{"num_hidden_layers": 8, "hidden_size": 512, "num_attention_heads": 8, "num_key_value_heads": 8, "head_dim": 64, "intermediate_size": 512, "vocab_size": 50257, "hidden_act": "swiglu", "norm": "rmsnorm", "norm_place": "pre", "norm_eps": 1e-05, "positions": "rope", "rope_theta": 10000.0, "rope_fraction": 1.0, "qk_norm": true, "attn_scale": 0.125, "bias": "all", "tie_word_embeddings": true, "parallel_block": false, "init": "normal", "init_std_qkv": 0.0561, "init_std_o": 0.0561, "init_std_up": 0.0561, "init_std_down": 0.0, "init_mimetic": 0.5, "optimizer": "muon_variant", "learning_rate": 0.00822, "lr_mult_o": 2.0, "beta1": 0.95, "lr_head": 0.00809, "max_grad_norm": 2.0, "warmup_steps": 0, "schedule": "wsd", "decay_fraction": 0.776, "decay_shape": "linear", "final_lr_fraction": 0.0, "batch_tokens": 131072, "max_seq_len": 2048, "doc_mask": true, "z_loss": 0.0001, "train_tokens": 808800000, "max_steps": 6171, "dataset": "wikipedia_en"}
MLP neurons of a small language model. Each row is named by its layer, matrix (gate and up: input weights) and neuron, and shows model dimensions 373-500. Each number is 500 + 40 x the weight over its row's rms, rounded and kept within 0 to 999. Numbers have three digits each. A neuron's up and down rows have the sign that makes its largest values positive.
A block is one neuron, or neurons of one layer that tend to fire together. After each block is what it responds to, as a language model described it from the Wikipedia text at the highest values.

L5.gate47:517504500562538491400495513558465424537476552434493425501547469496507420472498542490426430473553564491528502452512578496495530533502484545525484514501512457529487479545451557503474507460451518444511563526473488519523508472528537528503534480554560536459483445473495595487518551462486484469503517482437488485429481518486464534568525510448472567544446521540536548508473488554498495556512
L5.up47:596554509583532530527484496474529482458518488521561520466544474523462442415547576466499423468466510466466527470541552440491426482464541510491540598418533533538479540511513596479467504515390595484476494574472474516509488506452595505523526498505466477469507508468584530433550540498523483502489441490576525511566439487515460468535566501572456521483527485475550504529507508486555439541507
L5.gate145:557561480466506511509511483480439575541562505524555477431458511507471449553485467522559431473531506494475510484570531565472430478508512481489551444470473497486487518462606550479503532452450541451536523432511471449530477566466486507482503560523563486521507518483428512513431506497538454499456470500496515472512507443525472399581482454491609493550545391498529463530538548507502558511549
L5.up145:454479448507534496506448514549447440529562459559462523556536544503445437467528499515529526537518543517494501437501494453483458521496428421476553547492440461546557504581560496542512419496522518450448493540544474556596479463471519504529521535504477499563519443538461485475514519470497533506428481575486594575479520520522480479492482454546561594462566458597471593499496548545530555395500
L5.gate155:516547487432502455533532522491420466509489505564529511578475532496496518521539508474438494511542461477479489473502462483442511483538506515472539471525545503508526516552514520484507516409434556527524496495490501502435498481532503480458477482446487470459483505437484428515491575566521554550510405514478516469552512439543538469487485428550548529499502504532523573491484501522561467462523
L5.up155:554538513459475514520537560548505531585529500502475534558496429516466493500539534523522491448537513518547499521522500485503501483500501496518582525552557505518514494457522473469437516529535523586493526513532517556514447487446524591552544531526467506542510546555430428465505455556464574539484523486479463547493493457510546481446499456491458489423544540433498465496486439459505555531550
L5.gate170:582489454545531504531499487505489527528454510458491482546521491541474516489465528472554557460527523485470548550463491525404438478450462541513484508522472519532498488508486474581530496505484475412453491453472521482462439514481427451524595544504484529526544482487535499458486552542456447509529526475548432503423574481554494485469525501591500489504549512514514538523486501496452401541439
L5.up170:501553584500480543501477493574555468486504480560494455432508462496520497542509431468451563507533488449495555507479541505443520477521479454482528518558489470538484518498489515421474470512435514485539457445543485520463513455491498475494499433531508471481475406484508406549458516435502555543470543517489584468470445545531487463444523498496472469442544445513466497465496463494494450488440
L5.gate191:428552555517516457542482489470505452510463506495471544534509527575529511505511508437501569470493493514469507496473561498449457519488521575465566505485477548535452479469483482528460529494578491459515485503539436536485562433466447448584486453527436449487528554491586513592533523494511513511578473511500558503427504539398504561492474476430461489519485510493451561519487515443470497516561
L5.up191:460465550472495472507585524491484440517501524459498502528515458519590490530470595497500537499539493472525514465474431559596462539495426508521583556561458567484504517614564530511525413475549518467460497522464442491466527489513507432432490517472543511532494444536543565541466510555478479455519581503536469494513493509473488460551511531510531525540461457567460496453536481522472467472532
L5.gate198:517507430456430453505487477479490527540503482511494508445571534558555531600434500513422525557523535554525494521505551490541411501551440474612451548501447515489517460480490476558474518462480506505475550518505441576463512498527462527448530465476512445548452538519472532449488551525539497464506487520503502580432551556517528511494523513453472437523541544512469491505447519516528441520481
L5.up198:482506468481507485512580552523429493466532492440524531547475457502590514513517532508465561503450569558516530540510498487574481490597547471476464528560520548459522507422524517509541526495489498485459514567466459520432502500496515411513462450499468472509508510494518483485440480522447500468504481559508564543476508522542478500425485529464535462543555501447456424550520531481519485467480
L5.gate209:397501508506523535485513486455531495503497459444559501470515542481451493498526448456479495503488483483450444492432457482395494501534448511482488462541505528482551590535462615528445433421525588485495478572547486465516520513502484484493480497523557460481503571455460584504587478475501533465479545501517476449532479484465455489459527502462533583522509500582517488544586471495506513484499
L5.up209:411533511507440555566560470544506462456575481591527483405528410451461477604530501442499467505461508488439537501531536564511490503564522571465559482512516464505422442476488524491491453448483481506490560456478501522538511519481505453502437501491493473475475506495497565552546523446512544559515529514537506501494503504500506533466537557493501462450523576540505515448492563551502453513477
L5.gate237:492526441460533537472532469503431418466467433470487454513541469560490490558495523527446507437454497534602530511464541457599486431518500491493509447498494491538574493487583456498524553487493578489486473555521540454487517486510597443482541523542494509574497548500491464470488553504503526519464583534511511542496489454454423505498529486508517544525517529452490508432493529492505436415433
L5.up237:437433509458503501470517518485538477485476496501497531484502464542508554602557538486441530483563525462565507477525505504521528529505465524413523414504542491472496477483534531489472524511472555503417507562448499539540520427501455453515528484501520537522543508515501558521530551546618529479522507538479518567444528528477437478470503533517513518492478500477463587477414453528563435520495
L5.gate301:615478542540515487542533541532516476464491436531484446510524462543517475511482480497508526506496489539467483509469535504545574469426510533526476466456583553493510563414494535485505424545469546492491509430472541486509434502549483449597456522460532459494472490526536512537448496503531534514543487472515502472531538482569535464450480558494462491553536504462546494516479545481544523506473
L5.up301:496551462472485538508458503556528504514521434529471491514407514506484458506462531567499536547502545520474532531555551497539484514449421512434411517498518490548474482459518443526454512570479451440523485474553461449540506554475479440480548490534489470504484553579500433575474506544500428534444560423519560463543534506511562545431581518527501514479524530514447596521549527487495483456531
L5.gate311:517485512475513498488482498475504434551464419544542483541464468478512474493495552551520435482526549589547422475484497480476437462463513508415503501546562479433465477521483512534482509513471506514442506461496456446464469515471533540464477482495570511507542548505511497474498528523484508440536497492477418481501487512501455481482411536493458430509500453516490506510492439517498437543479
L5.up311:419531509506543463471513526500505526486515496477570503500490432439416512486522532568577498465538519468450537461522486422583447554539422565489518480547585546517489489498520527583535539502483514540499407484468462439556474484522502563549524524497560507540533465474499532500457529492554514521465502502441536546497526517521544404523469439534553507420487533489507544462474554494503507497530
L5.gate324:548476568495500519445510491566503500569473505448474486520525511513487458540465458510519541469535574518486502520438553509479445531446590484472451520452460510515516482507493525537511524493546506490455481516482565478462468520502514433472560523500505474459515539541435484478526482487527424416425413520504524484418544478461556485434425485501572510504483491506434495532498496459466392468545
L5.up324:534445443553457534477544559495559488471467539497496470501524401563450539488444464489466466535435520518516481495465505517446441452577449517517549425475463464517471477524499549538507526457499490473513479482527507566560551520453545472450528550439498472519510513529506474509546534494483481512444449577511485531476453469536552461444525472468591460516524541531511513413595491490475489452439
L5.gate352:413506540538531506539547558549535551506521501529540517462534495468492518516560481524526431504473487608479447438481525546510533490513552426476479504518412520513422432520496467522474536521545486498497474507454425479467549420432497460465472510548550524482505512451527461519499480530530519414506499460611533592494493533431489525496518535527459443475545425509477482487494459485481487520520
L5.up352:468516449498454489513472424463510519496478552496556566535500540499496448544475567472534507509488533545486440500537469513472509455408551366527456487426485449462518531530532518488485445504547424498496482520472513533496569464458518546469498511510506433507520494578500539570433512490527470550490546521418441539496517548556494474457511525500482568512512467537476492500449469531556564449482
L5.gate366:486480449451441473461453442484526479508506464520547535557491450526491524501454468544494520510502525483444477501483526444534447506498354542501543443545622547471438468504532497449458497534485541511513410512479444505484492559464481552449556509468486500570571507569527465480525569509570564451463532563482549488534502523472519495509484558526555514573554488569480517449514470468512465498536
L5.up366:483514542541489496518450439483466424468516477530506481458489447514530539484459517492496500562526519530466514582448520425494472513454450534449422519521451578471466430483534515484480498535472483500466490493454394516483551532492553474487459507533468573553509480482495547569489521523490523458438550576440540527510480531518538497469448454516532500475482503541539494531520534490466476484442
L5.gate413:505448551526521510462527461483494526526539446447486454449542447581445453514467552562477534488542526512492518593501528528465504523537491502421466461474498467554557561487473493521421477513451520528465472514539484525532520485531404471491516415550560468506474503495485497462476493529499450490522519516532493497510563517511460489440528554462510476425573513583586439546468520503427500537465
L5.up413:469536529461468483541455469457485409507492459457544494542435528497522478488485494530533491538555527538478483545524500493495443446530526537472446459514424419465450534488490489534456573554490517448421442530387374415500473548531467538533534505458486579485436434480514505467527458494527525512475519500540535567443444521510480444515428501523534426540510506474403552483498523510482457494442
L5.gate436:508547514483479421520589497569484454527455538514441507535562515496535495552439429495472458486585447491490481464481512477547538551539476523540477458524518598459505474505503455491459472578453585451459535468479547446486497470504509464510444510478506484513504502518452440503518500577453565538457468454473513486565542527534473460434451466509478496542539523531439424478534460486567421502482
L5.up436:562507501447504448513539498489523511589486431517527485485527518497543572614454474505456466512567499507530505488513551560541495524533524502456459484477446517535518498590524473542505547579462498423486462495455465537492509547498525513507573458439465469420490568502508461457513508514509561564486490537517542548491577519524479525441508499526454517560423534520508549511478511512480478546521
L5.gate455:428515527473437524481482539490488465436530476470518510501524562508477531542526554503390387542542468497502502569459501446499505481461535491416530463502508494501495534576534571487520482556531528458434526562476452491471477462504478481460523504531503444489502479465471528457443526578522531437505473436520460534509502544586561460490500482557513554512463551517587437539489551458580515477513
L5.up455:508491486569476495483545508471547486498506535550461517445583416479451515456510505517548497494498508392475528506506502471489525545461528479486434567541510544502442517494568542496478490392477509381449528495408460514526494533456505421506507568504469540509495485522413510478488528499557457557491524591553525499464524459501506548461511489461498462461544490533542515493512499506562564440547
Year digits after leading 1/2

L4.gate330:485540480420508507478419489494494462613501459508571570526504485530493532499534541472474504518512538560543521543444524531522534448509504493516459447507511502480431470509536494551480536559472565480444519520457482435604532525487474529487474505482519545539506564453523453512527521496546491520452446520546501602468526469501579465500553436438518511449444442509484486479527518504486435639542
L4.up330:519493516475502489517464474488520495569529521533525527488496423502531447522566514508491485448516512523489497501568566523442458494485500534482468500460476515499483458549561544449459559559500500506495509511530544536457492498459567528484493502530538457512499548535446524444512515563573492487455535473483519516496414558456521458459508469479513472490488473468477500516464530530463493478409
Year digits after first

L3.gate78:578560589476514545528480496477561493537457510522444468422510568508533546490503463558481502508516551560430531507513449504471503516501517514512498504569471558526508497473465531426459440513581473508513548543527484410434453533488495558479480471522489491532454504525561506530512499446469507485435544524498448522494486524486522536466436526554403458482434500441504522536548508484505471487460
L3.up78:597532490512490528532374497508483529497548537514541556514507515483496407509514455514482518506503428532508511543535522471512497538465520460502575498512468515558568470510465430507584535552515482502471496552449485489475459550464526532489460442485419519464524417516506481595507536519495544495455543510546468485526472532463447504466484556464458438533474555511490510504402500494517446513499
L3.gate117:503514495489523515444520527492504514577566502526472461552444441519512557552546489429551494492514534502484459503458525474518518442460450549519485509482472514528559426519580524506503510561523482456527554547442490483510483552553514506508559475506549467553446476516513517509498507410513504533494472505518502514581538414493504532486544510461549455530510434466548502482460476500570514548497
L3.up117:513494528464474468442441562530397470483500525511499457477489490507498451575544517413478533519441422560456492547415512565539484442464459451508529528473487516523515439516538510524430491544459528494451558450479559497463516496457608456468555388420478563503485554498471486465447520465497510492486468511477479525510524504449564539465539529513513529526485495537517478449496512466554507524461
L3.gate219:475552466531525505559397539483499473554600453493561533511499424483507551494465545520523524408510513451541492526514472565560436462512442465445438518469522539490555432498464515488558508502498470511496485434460529592473481468467446541439466486534531460557558510510431445452515529455461556524469586498515519510524492460588477553506441563517415524511481512497493487451460465476458493522505
L3.up219:548543512507520540478495482485615523474480476440467450547522505499462556506475485469421488535501472517448540487535556589531466483548521553565491552475546592473494512542458568456469541574489529501535493496462471485499481451509496507508552469568523497500575521520532470571539464441523434416520516538519456463491504497530496487460466555470457500509523543448560479516533520473492519486537
L3.gate357:490571473554485511543500591606538472495535523572484506471477465480501538503541464517504460524465536491532470542472489507495460508525514477520480461587462520515523485447464502479450429504492505509496443474474524522478471500390480449469465479576569581533509492518450534444542512518592500592507462500509530554469457507479525503461500475487584488513454495491502469525500499516454548459548
L3.up357:520492561446574542500459492489533566470483540488461412435567468523517562459527620549531437526506546542548514553478539502459488541425485487488515563451451513533517436472532538526468437492477533508404523500484471522536510590488470511507507440559419466453461524508457516629493396449533476461520474510530488527472506597477467523486476588480515565528508468447479526570497434430453531496516
Second piece of split words

L5.gate4:539419601461479556490533500563480478491568482455565503490536522550516464521518488474476566480510518524492545520473543514492488489419492514454490495432547499506551520558496409500466504471527514481551534554537466463546472521463508541496498521441480534525530514546547519549528529489403498480514457533364445523511505487604515484413482521501505502490518483515391479489508454475504459538491
L5.up4:517508486471485463507510444499436486469553469539487529523489564473548434469494456470508531490520451519440457479431423530531519524480477501475507485477494473472476513514558483545420509493494441500493512422554406484529516482505517569448489481462513504524544545565448554552461548461452467394535541503488431552543499467520453544431535489487466422480377513486431512476453480528583424544432
L5.gate20:502431495503523506482513535477441506550501539456506507498502532547528522480506558409458559486552390484492537530472475487558530560455477511484614535503449505440508470529523518525560495500515446494448481556481508497419468472522463456468444474441534489522470517519545455538539446545464510520498511476540452457511506502549596512474509517492463502629507459502486582502526585465495531517510
L5.up20:464543541512503518458476527463443524480501576562514505518570560548554537490501504477501587519462457481594587498442408473565541510521477568469494516595502578440462557501444490479454504501471539519464513497457521527482503536416523517514477484499520488513422536475507521462443558496468469439498463464511469537557445501486465540508474527534491460483416491512527545492434603461514560521410
L5.gate51:471473543491571511457481470552433522439532445495470557533456487500525468493525470488484551516588542528492445502471511473541513493516470438455500594565530482525496471500406513479491504468475478475491511474545468459436537473494499539479550533496492571522522535592541468518470506486524438457465570533484499532535488512493464426503479523533511506542498497470498558592427508479468486537484
L5.up51:509435517535484510471474496457442514642506542462544463437510510509567446494459438495511546469486503459539483585493514520514523453486479515502535531539558491501532466506548529452442479511500516517484428451451491512532467481529565477542468509480569540472473461492485511483555497491492516611546499497500510496536487533467577495516471520540437435494562459489524455484526464478563465517507
L5.gate61:464432548459382457545522533445511468532510557546459513520483547463486486544531459479483503445520460495524518513516548450554571488458538488459537472521457522506515489537486429472567494493541528492494477512562484513566439467534464502471466548473441484505475560460483400539531470495483562504477560512491457492470534534483509483458515493426506542532495462515511556540499487438465515460499
L5.up61:512530546504537450455514433471498519471472489516558448444532504535571535569436466541448418496500511418514438551496546457562491451475470505476463601469501478508514524486489488531474605509491534463466503418499535521416423492495493509488529510531628450511479499542551537451500529474486518510476529543566567560497504444419484518449507485522499536458456543553501495515433496467477462499411
L5.gate64:567432566523419476547505484541540566503491538563606509535459582429482504506465506543502508547519537462475462480467459533520484466548528502489481531554518444522505472490552440498473448473501544457480495518479474530522513454496481553442520430587602508535467523493488505492449545537549593507514502404514458520554474548530440533535520532516474587491491577540389450494402529549494505495507
L5.up64:533448489529535539496572455498497522540498489423528555568596512590487489506504486459428462473515466464468497482510446541582520426461519411447578508521481446469555541533484476470473512495512438494547490558548504499470518475535482486490571497504513516526527496505483468587497542534481465465542507452496511453463501449511522461486474499460507466540558519555485460540480400468511495573467
L5.gate77:484515529486485489475496502503462540470503515479566514504500481524516508451494543477471466575476532434441499512541504498488545448524526511524534513467453510512503528545460450526491481542505471516488411488535491472455430519489508500500489434517496607560425441548591518499526574518470559524547453571510459540493499415604493552522475480506489564487524518541483530495535486471501461510462
L5.up77:531435512490507527483466469551542550533543510538552536491466474449532508543453488561480487528500477467536463481539503516543509512478534564578488583423554486535464534563428447470465463462513499517499533572551505468466454508525468565464460516518497561484443440544532512439499497521445510454534484487452454517529470473586533538529582549503525518567540495472464526393508469440472567484402
L5.gate86:604503450476574470431552488487516399440505483575520510534540451573569432449575507445498511466505528499503497504538514445543515540484435495477510424469510506475495555493471455492490421481505438527518418508560434452525466430529482541555492481484553496458414471477544543497454452583465561493469547551515533531468497435499496580417489526454517452490512461497508484520442481447538501533489
L5.up86:561480481553417543515493417509500427495482415592448459493464492556528516516506536460503467496514532501503495557560556481484534515488412474536486522525526568455470461453510555461515510513543510464487554465557506486546472485493434531517488507398581402498426471445495505522487519484525471449521429514507530447502534405452556592512540460541551530504556485415512468551518512456496520453460
L5.gate113:507531460534442483524455487512468509553461498527511514570557565548441508556479516571488491470502576500511526507509480513485487497444419530486486482488520499551481466558456508549459550514508478441508516567522496436493536503535444525483512525447505469547547462546509490512562520437478523528556539474496498520514506480563530513457485459532498532525590501512435452405479481450434457492481
L5.up113:501527527485497459523514413462422513452472457526511534469500521473429496527525613498465482484451516489507533476541551522502564456472582540464541470454451479519556520451496553561584481473534584475515519428582443525515516477537477428493527486531473511579485508498437483576499587464563440486519413511475489527510485498515517511475542507543580597529479444544440475513515501410454467459472
L5.gate141:507476487417478559486523513545473479536488515480517496476460499443594513424450527515501443581534501468522517501546488508460445493559466496479496474543478535457522464528538424486437466468524529484401447476543546473505509480499434527513486557500608594516509489518507468472499428460534528415500563517552405567491500495490532497510522506531469548524496554499603525521430591527546470427466
L5.up141:491542541573513538482485523533524484521477452524364534521495504538586519455516512541515525486537537585479535538545453503550454527460505494442476503454533475469453531518442475500528503530501463554555507500512553469549594491539541498490499498480547527499537451430452448457537492485495459527510520516446465477507534497471561502537524498532547553445497474528547467533518561501503457559501
L5.gate172:506491521519525491480465550521487470535491465533510475486470531460434500507485519476487502593427479430422530464566555523456505477472461501469469519517474545507471429478478478553482480512449454432491494495546519541541519467513555545495527490507537444534424470480462481536503522538420505506497483572445484425461457527441425551489471507489547562477484494534472443505492479474466532480434
L5.up172:504571511429508541541509448490443534501423497498508542443459522535529584494510463442525549453514471508450562500521536469512461462528489551507542512468482521459505530488499486498593580406527443504554552520503449524403504435469559460425540517486506464531473484505532463536579519549449455493428525508556527487483513490523557459469404496495441613515548438508478437488496560496468531538480
L5.gate194:479515468513478467544458518515509539430497389510553441573462467537418500521528467474533467481583472496475450540426511426537482492529494532506508522524450487504476515557516474484525518554492517486431512504395469449469482486510506528472424495425519423469535435544530496469452537479436489554546586424575484504519467439496475557601483456462604530523424453488483498513455472515507453575509
L5.up194:533521468447455518424511461489508519514453541495409466422485532526547455529544526534466490431529479571483496523473436419539494519455563488455556531484495489413455501512466465496479473451473531507469511542479452521554477494517465479463482534565501481556460405553515445496505531500511572531500421484570447567495470465513498542512509561512460509473578458515532440459427534426510529477552
L5.gate207:480553521479527495452475489518429513534450416499580568506576504503483520493495407487488538527554439515456519596507479552510569449535421536538460457582514498510473497440526440528531528516496499541529505418476435556449455497542498566455479508506508508497483498525500482499452482513465470503478419449601461480534485515487540453483584508442471557549521465535467473440450464504496491473592
L5.up207:536545507466476524543542503483454513528501527543471529428512567461587459508514417508441486539553508486510432568479487489526411526484493490429628556529531495505517493569422487524546545477522470424430444489465533429435462535516504459451511472464447478534502482468546429525483543488463529432524518496552535558528527454448556492571488482502492534524479518568539559551568483431533498477504
L5.gate215:523569477467476497455530450445467563472411487512490524487475490497484461567485445502479513516487472501493563495504552505556441563494499476531564556458543523476516462511517512434535487512503488458546467512535555509534504466485446519472506507390479444514542527500480503484447401507545503563485565526561434586446487531457536533531508587568548471488565421429491616448521469551495487498503
L5.up215:541585496493460487510479522554480527565515487457417538499521504474525442591479564518454487490493455501517493537461449502495499513515509446612553534469468463453412532476498587508511471492469489547475471508444460534483495504530579549477580405580509559472516419526414532458420491570493529533481499549471493510467473522532513487435498514396519529486521483453521436558440534463438472450533
L5.gate351:499497487500547513450428492482499433484416552551538439472549552539501500484461435465518533443507470472547558544492505516488443519445512470477563513510549516492602492559467486478447464458525548492531521452551551442484443416483540510543463466457515492474499506491516489440463515448553454487571506508583505465461594513529490556464449440510512514554497509515453414506499551453453450533413
L5.up351:514562498441503474521441556479551486507457553522389418472508505546530517554485503475483500540563471426515508542525466501554546455470476521505498437453479481522498501480500562452470535475492486544584490482513505518486548427425500527529527486548546503505452471433504415484449555507527525541528534516486520531453519484522436573492493509553423541538504512520482560524465529478485429548548
L5.gate406:541447473489514480536484545563525543491526546490524597493468484501525467470532500455566537502469503518499502542516544487494462499486495537475477395468444433545484522450518479510531465455517499545539527519515487555486481560451464465469512492409500571478490541528531465574514558505488526477509496487441551525488464483542477526545559569509511485498520517492412545457452464436454438525495
L5.up406:517532508524488452440487476499510524510464475500465476524422511527503526547460482473508449523461546514550499553529471549517536526486499447476425501481470447464575484475460493526472476461534527438495446483459492502480513507508480490512520519483474510462501548515548504498478503515482502539483531451514458525472571543490514515448454562527478531462432503472526552515484556448462487447475
L5.gate482:475508478551429528481407556522454538448508485483467474460522563539507550468503538558503516505489459480492504458453508537465545478522477555527506533583502542539420525447501493460452470514487530451478521544401511545510539466556528419496491510438484540525541531557460540477544566480509534548467562524587431603502541538477428459455473496506527504488522471592488527445453395438481506498513
L5.up482:411475529547513510529491536450510478464486514531501538579468469470473581570441461481540446505513516541468451506568461551477536470468514574487541436474477496480464483491513504486407486501474498563493408436487500513555556518587413510413464424469525557572495515517500503513457498479515480479498544473499528483491419450497463485531508439532438462477531517506482503505427431522512481432481
Mid-word name fragments

L3.gate105:529538508478418509502527533543481448552542547523502491545539442500426520523513518512446468466522535555495513468492514529453501480505576470553486501491529538579577552495476474530546559480506506454429556516432540493482493509445535513528452517457518478478490504517493492480477481511531536577489510561585531533451429618473508394562502496468525592542475485431500548489539552564504473529460
L3.up105:514478478514507538537490499539482535467552529462487469484507485471488483542465430546513462433567472462563509560511462518445499456467555514416504469554487500525520561510527450525485525482424483467445424553485456502392486483552532507481524480580491470477520545447523460430544463528494478499505528487475544533498446486552529549536502435465506523481532458540470554560483498560508512564496
L3.gate230:459542493510471498486478519500537504419461510570471515493505449562466508453543509449589455454428488483489492584469507524508504461520451473540480528475510346533472465558529531535457558464501526462520418532498542427514440511503518452460457491459448455481538561494517478467529502492469512494471565486488489483553476546457505445506543491531447576546470449527470482493490489453462473458472
L3.up230:454479457524587471555590506532549477489452498541496507519534462530526550468556501475461498533511562436472502506517510487428469510540470525453525460505493475450518498565547507545524497529511524468446491559474538486482474512428451464503457496522489559497482448484526557534426462547474564498539480493461554449571489541480471554396459543510511518560534512500514463464440551543504523480478
L3.gate477:374490473523501536490501514455477473454478572541535520517537482493549513491431485528503495485511480492604476580479456543470511472513549510441493451488495505549484497473528531519441513456472506514474479547506450446464489564439486485479459540486536498508478504480495508485534507477541499469451563543542431429474450539440508512394476473535495552502474480529509496472423435427531529482597
L3.up477:473446424499542549504504516489525472423466560441505491432585513528453517525485532534476508489460548530541472463470525534482417498566572518459556455536524516468479462559545466433505591518473465501482431525527527464402452499422510502584507531535496494503528475560548493536426481482458479497488452507510513519455522445468471516526489450567481500540490496452529578483471491546581444412506
L3.gate499:480557485532508557445473520488468557455536493450465573475499510541500582492486453433525474501468538494524485569517455508487482465453517425475478510548520540508505482494461526513465486526479488440491492540550424463460449482423481464561506520468528455541466543538508482449531454513472493495400560556451529542496551487447470526498500512487464504528511539545461517448430533451481528471491
L3.up499:491481485449524426536442572597411508437568528514487516465453529510564538524525550548426454493514541510499558457527519462554457507540468474410460467439536529503496506517540533489489494476540476458544441465585487474508491456430501550492566498481463507491561450502445549403476542578471535465430478470471529466571526442488476490522468528537529458488501592561514511469563551465455595451499
Date completion tokens